Weights of a small GPT-style language model, trained from scratch on English Wikipedia.
Training: a variant of Adam for these matrices, 775M tokens, 12117 steps.
MLP neurons of a small language model. Each row is named by its layer, matrix (gate and up: input weights; down: output weights) and neuron, and shows model dimensions 400-495. Each number is 128 + 32 x the weight over its row's rms, rounded and kept within 0 to 255. Numbers have three digits each. A neuron's up and down rows have the sign that makes its largest values positive.
After each neuron's rows, "fires before" lists the tokens most often just after its 100 highest values on Wikipedia text that the model never trained on. A number after a token or word is its count.

L4.gate1769:125096162122132141129066105113154113139163153126121186111095175175133126116097128114133204112114165125105124195113139181152131136133096123174108204145160132096123094112134135120160115160132120098108167090120113155178167117074126141054128041123083194153154129107108113111147083127206136166
L4.up1769:156122154067115165110160114125146150137155157128144075144144072208193173085091065098120159136096109110124066088099170157130164134091069155129092059149120090190160116122112112122137136106080121144138134149134135125134130080114123097138102166145138094108179135070176158093108119079115084099
L4.down1769:086138098105116118090095099131094129083119118161132151162140132122098101159120103178085101168172118085120087102130146120105126112142168111119126087120153099167141117114109125086118112127116157085117162126114124111163089166166090100126108150130084131157143167138102176139152169161126075101
fires before: " |" 64, " (" 6, " |\n" 4

L6.gate1660:132112199154155137128156108164113183162147141142149056159137133146138108118195128074104086155124129179181191119113190139197099124129105144144114105105127119176093178106135186147093112113112161180138117161111129135111095104096130090093121074085130132130097080127142079146113110135084085147
L6.up1660:138167135106115141196071134204092166096115099127139097136112108153124054136193114120133146176170098094117190103044141130109153152158184115112116173143206076056118150125145113129107118147149110171157190117191123130152137126143156155122127182109104074079131108075175173079126153203100166144
L6.down1660:108177125136130148177123101068151141103143177137165127127126144177137118131079132137154097120136102109123165120093122091073162107137130116163154171169134084115182127101110086128151145144199083096148080119154117142102128121113195092120112187160117125158095091166119100100093129200069202145
fires before: " |" 36, "–" 8, " |\n" 7, "Original" 7, "ja" 5, "," 5

L6.gate706:068100136141138109085140142137167177145158168111120147130105161155094105122096101123091115118089138091130146113128177076133121137130129120084110143099088201121068119148124047150114141137162149106110085177075165100093130114053153074143040071116139083163167100108095117156148058088122111077
L6.up706:151158202111113168089172206125147130217083095131095115158128107129122086122170187136123089106183140127123116236155103125090109069141156165072123136151130176140139133113102136127104077129079116137114126148117112079115148150167150155107181107128117107143088096108117149123113142155137168129
L6.down706:086114174156100090121126179107129085094147122152161130153122109173105049126121134098122097154133088135108169128191150103137123081127126115022099100145071136129145142149112121117147095141169155161088188155061131152125072086060129158168135122111074115121091109093110112191152124130088194092
fires before: " " 38, " |" 8, "°E" 7, "°N" 6, "00" 4

L13.gate803:130183143171137034060100063155154158130096125131113094177144142153129196154195104141139123108122137145143161201108168062140182120114104190155087094152165169127117128151145177132104115089082193222046153085130138172187159153070079122113150117100121085115171104141115079114166118071131159146
L13.up803:070176080151143133113136115066101223111139137088150113120130121139080078113070173097132140141140115050149157119143162083121136120131096139109077101185129101142151164133083107124112135159139125129127129112142073128135159099141164164161116108138109123099104114131140132120092102147103160187
L13.down803:075179151144093180160116086109091188153168125142173162166088138140134131093105100177123182166113113113104147170082133115152085107139060133083128096114142109152100142133100132152168174193103198132095134213138116076123142148178106132148127160135148107118105089134118149152096096110124143150
fires before: "|" 20, ":" 18, " |" 13, "\n" 12, "." 6, "," 5

L6.gate867:093084190090120141145123141131113142089106129107061131097106101184094126143172225104127118151137085113117130184063124127145082245127122135137125085073117150072098122127167096047171104163129152105106154148126138093083113115113136151172112147127138112099156155099103114165175138131138076141
L6.up867:135150132130097114165122115140072116136109156149138125145081127106111172127136154159138107123187152156087147105122086120140103189173127131149126153090150163174109116130162139098155148135116128132094136130098067120133145127132097176097099097117156135125120157123096126096118128153138230136
L6.down867:182166067178180077115134062105142126062185127140200123146127178150137083122148121148117106094190099129158169084157063136104147141130102175153109156132132206126112126116115171149132152104092102138152125113093090164164145140139125153113111127124143120143096143136121162053208050119098178145
fires before: "," 32, "." 15, ".\n\n" 10, " as" 4

L6.gate981:140111160132114175106109136132146092141130140068130160128129149091166068141082188039101166176057142128066134139118136186106093114109100159126141112061147098154144121115164137168109035092154155143180075130144183210099126166130162100137181093119098065079109113142115105187110156130076210107
L6.up981:144151166111112099073213083192098176109123123124175123129136164169121087107169125085037158129118142105088095116154120106148073172133166148129157100087093096145131068139124135166129143135211132170163130066076080106214117076144138082082224054157180136113135081144111128166119183133133093150
L6.down981:101087137158140117040137132147075162148110140158100158130199167161167117071156159198164160111178066099082116098095152089150138113135098125143127190114091127170168111162155109102129140143071138125113105170131087142133105131102180164092079104089193077100160164111143064091088144128181155101
fires before: " |" 43, " |\n" 8, " of" 4, "." 4

L6.gate324:084133110049075152219108133152128164082117184072099125081179087161092129088128082123137121101069139084179107111124116150149119109168142127079097161115089114161109148113186045101103122102142097101143194127141120104166118128094131176094145172146122123141196138145091138158103159148140158104
L6.up324:143148129092041190088137101070135132065107122074092112146167138136119193173125149129106120138119065128162136114164163117142139143127167154057128154176120160144113099091175100117103143114093171147092160123095141080128061181151099124052148202085151069146139166119103106156155115093135115087
L6.down324:099160118064115150132108093148138167139110148100121136114181090164088115098115153157075111117165091082166138108109082179136128157133122147014124144123127157184104089082129107060134137138165193162158166119117159075143130118156149166126106177117124082112149119123086086146117191126161080077
fires before: " |" 30, ":" 9, " Sp" 9, "\n" 5, " CS" 4

L6.gate969:161160142150135107164175149177139119113132162136150180123125139114194085138149140110108116108142108141147142151140110076114061208083091107090104130115158093156130125110128145176144118172163095137149124136123153111157087210178149108101120124088144094109091090132113151158146166087136090101
L6.up969:157133113130123115086101121158091085113128160194154087094083126066136114074172152159145133133098111123103069092177127142120124157090125131088116095118130148077093149149152131123134152108103131175127161062115137048110106142166160084117109144217206118132160112107197160116187221154113170092
L6.down969:138125158135161123205105069144122128076112154168185134123100089088139107111156127153149131155172094107062119143158062095158101188068138091141089131199176171137117063130206169120119184115126173156123153130120079129181104133170161124141146090168151000147134162126116140138150115111127189114
fires before: "." 34, " |" 22, "–" 7, "3" 4

L6.gate453:130160199141130153152169096118185108130135143120101150123160132114151089128069090098107123144072112167123134155157176112186063143077080118132142104130129105172148103094142105107138133143142094162096108087090115088083131094092108148130145091089082110138063116052144141147137117146142116071
L6.up453:134150139108078141114111168116097167119127119055094146094143135127135185158143128101143104145117137133115116132158136115101120128093113058131149215124125128158155086198104140168105135125106168141106117124119125118112117068091069127100076081180116156107109139139124130046108163160128133096
L6.down453:107134116129132143091115128112086111130179151082124184117131127155111150126129106115102128123150137166112155130167131110092176135098074095080134135104121119121136135127128142113154165156184162180107109197125093151138080090105080166141100112107106069145123155173121105118102080075146178114
fires before: " |" 48, " |\n" 12, "." 6, "\n" 5, "," 5

L6.gate1733:119140159111150083122141126124073122100135156141138122114124137151107146125147146078165143080096090098105096136119162110163115094171134164110113121176116198076116128131097153166089105095141112087097128109069086141116158167052106137158084164115181053076143156124066124154140157128101113074
L6.up1733:139082187153135057158113090146119096136103194109178132148139162150160130168121172093167124062057110108135160094185201072126162135115157173133056140234151196106141136133157161196146149104148115150118140143121124106127124199203154139144092120110133127103127114167156112106132094147126136123
L6.down1733:126096101177123107090105065104180132126180164086169097153153163120135147146142130135158107097032084152135131130158144095116146131148126108122128138169037134128085071136167170102165167123123159127161127171213097162066139136198123136080144133106103145123080126129166088059105130113156122096
fires before: "," 31, "." 19, ".\n\n" 10, " and" 5, " to" 4

L6.gate259:117192168109136156173109155097144111119128138102109122113088117108107145092131193093090119134152098122093153151119085109062079174112121137120079148135110179111168140159154108132175103148121106112165133138107075158110081107130110075084190163133133082117149158133124184090157053153134171161
L6.up259:120130091090094173155116138132116129113109154160161069106114150104111122136112143093114088166160123149167141108167115082157100201100083125121134107113141106115107129108170163129095072154157069160146114110084111153142114106145161058101111104143121143172099068201122180097102126116165093084
L6.down259:109143139160133150100140124107140141138145104108119171094053150145129101180145152153137130105139094161140166149137128053070080104123086108158130118146143166150143153099142115163148140169153097127147122145069072165155135109119171189164073150090073139090156138144157154145146100141148178170
fires before: "," 24, "." 14, " to" 6, " and" 5, "\n" 5, ".\n\n" 4

L13.gate783:118173146154116104096099050067087133081122145138122124124211110110146129119122092139156132104139074082149137149180100067175093090122191071072152121133170166071161102127134130130080111123110169143061123086128184133078113114141159174112134157111122062121118141122123159114079072111155178190
L13.up783:139114083138122098133155038078138157154161186129124168148106115125124136101080074106142092140135138124164187177125153075145018153136128119117179100160113140138060168107117040079124183169114126105119175091103149114104109110082117092115088121037130111084124086078182090105151121173098134154
L13.down783:168129144159132152097113172099159099160128143131094135104115083120176121121137162127137151179160119143118146116169064069119185131079104056088154109162150128103165110203169086129136178120140179152153155137101148179120138108094112111081137166143188125127168109177123127130136127100160078162
fires before: " |" 26, "." 20, "==\n" 8

L6.gate291:110098118179163089109110158096197130132125123082112150113139126166069147142122098077158132146151119150137161133094111105148128112127195126100158073154131147147172111133094140088151141168157082211122148112129109168134074083069133078107140118127127131159110146162142144125113141128150185137
L6.up291:125162199106084104120178049137198158092178137111156084118106169131159114161127117109119115119144132096134111142158095159151069134098164180123119107123152077175155133159128095110091155099209093131168060138099192148137141151124096145124158139112120133127080136127124133147127135086160106112
L6.down291:099099158092106104138212063126184137143111113163150087135115117098189156108142083162127134145141122039120130090106091176138113136125127148111124090099090145169180141120128159124115132098136126097068129102117132136137126153131132104141165145165113169134157121138118167179188148130197118112
fires before: " |" 59, "," 9, "–" 5

L4.gate508:141143069095116199147081139111115160122156135108159078118136123084153112126218172060146163170137093165069099128089142090125157140118154130072107148131129153045126099129127121123160161159102139142185129113085109152113138151114118175146164132137175107135104104159158128164137115128088181117
L4.up508:153213159099110185148176084108109144121115077131121120126122108127174112110148123084092099101103082099181132126087190103158158170114090091109142131071167153119162162162054128093122098168142161120082166105084150120136127121181152131083091127109075140056076131161063057128107163078158095181
L4.down508:126146176069173154125195107152188108113175117126125120156087153126101125123081115190131132093114143111148142134117204152145149117166125153142156110139068171136134144132168163110136097112125173108105195155152167192133119104139162152173145106146129175126131124147177132102086156132168135116
fires before: " |" 55, " |\n" 5, " and" 4

L6.gate1735:090092195148140146141153121149091139142143094109119084173196133135118112136096123136129129136072091152130138127144187152123045129175128124081141146146159169145103171113112151084094117113155223153178122178162180151124078099084163165123153113086083157174134112097090125125158099056139104126
L6.up1735:114203236074087153128136152139157200110159096157175069147060135130129085152100113130134167107096106094148143105102192177094107063208121161066074144127184186178126094077090158108094139170152170095100172159132126128186138134117156128180125141124118096094098132160126208099144104147104140098
L6.down1735:147196174122109144092140132134185165115153091173179047140049126135129114153176122088139173148130106151128168100115147131128136134202136126090126102121210180132109053138144118069114168158177131138135145180086120167157125158126154142149133143120099047150095137160144156115092125156098163081
fires before: " " 53, " |" 6, "00" 4

L4.gate353:139054167106143160131131130126177097111151150123111114133169093108070121137144108127069166098067125152170101152113126144077117081164103077101146146177134157134166104152175135101148128144081116216160126083109039131171139076104124063177133110122117164123129157134118168112101163108076140136
L4.up353:106161159103101102124146104139134102163075152135100120066127129166198175143129119134144166098107145135118111070177149114154157112115080118112131088049046130143136133161111087129134131105136088120145096129097135152145141132129116092133120095095109102123127138211132153125114167123158126106
L4.down353:071130136124100104165112091173083147158123139182144075165082092048115125115103159143122191203133134159135193070123137087113113087106143139129121148085169122084119148143148125086186126157130129107111206116084156102136172163162167133162079134169173073114153121125094122116098071078081160126
fires before: " |" 42, "N" 14, " |\n" 4

L6.gate443:092137155170086148159144115083158144124093134165106086129114167083160155119143136155141091125104078159137198188117113084105075114112108192147082169135146180149170095168094125167132170184109164115103174166112138111127109107101132151101153092145069093100103107121126144086161134080123225153
L6.up443:158075144135117079181144109128135140097183147188114144122124097121123101154111111120157119121117100180181177069088119082120122110143134115140119154114181103139139158178103134098134125192178151138111124123057126156134143153129151119151115134132187138133105130165079143145125156116069150129
L6.down443:148131193108104132181159071113131174122114079129154115144118155143168149059156181130180094104178115134102181164144081111060218177106140137179088145120131195090134129115119106114141152183129123113126143114094089123105167140125158099129150117075133095124109119110063190119129137140091151139
fires before: "," 31, " " 17, "." 12, " and" 8

L6.gate645:125057133119110132101181201106142189154128140125136101127144095134141139196111126076093088101112101134135070152123106150140161081189153179107184114146115132167170124157119153187157083140178125100129098107199125118134128130065082102130136075201139160095107052133124181112122181103126126141
L6.up645:123116183165124121104116099190122149144142120113130099153117138150147187135067142135133147054203122126071125127108134122167122111136111151058166158106043118088179121116085094139154123171071086143125162115125086119069127145098091181142116132098179135124124126138114109161140130123156071089
L6.down645:087078105107122189130146124115151178193133087099122113162128113198133134203106127090114112081141130100124126146150112181142142075140163098094171147121081177164148136128113109123165165094133104092106132137148154104111151115015113169130109140179133108127123106125149091057124105096151166096
fires before: " |" 33, " |\n" 10, " (" 8, ")" 6, " in" 4, "," 4

L13.gate188:096110151128139135132150185152135163089148123180130097153111101108145123161120103118153130114125062081125161109125148156128147065166161217092116076161062152102105149153109130113133167126154180107116152155131145126118133102104168098138141110146128130147144113157174167141065115131125117094
L13.up188:162134133146118155162165129161145112163101153123118172152136128029130106071101102161117129118145157160144154131120050090106069096140181184111117119167136172182162071075151152106116118102152142108108124117150152122096068132110155115148147150114098161131159137137130090081125107139151134091
L13.down188:090100179181088157079119102121112101108192126130084101116056110080112168149093075124129102123104105113098113166141101164135127152164207126072155182154168115165170149141144140109099151143129143137123180125149141135139139123136131103148126173109111183111124108131136104123113115137133116123
fires before: " " 92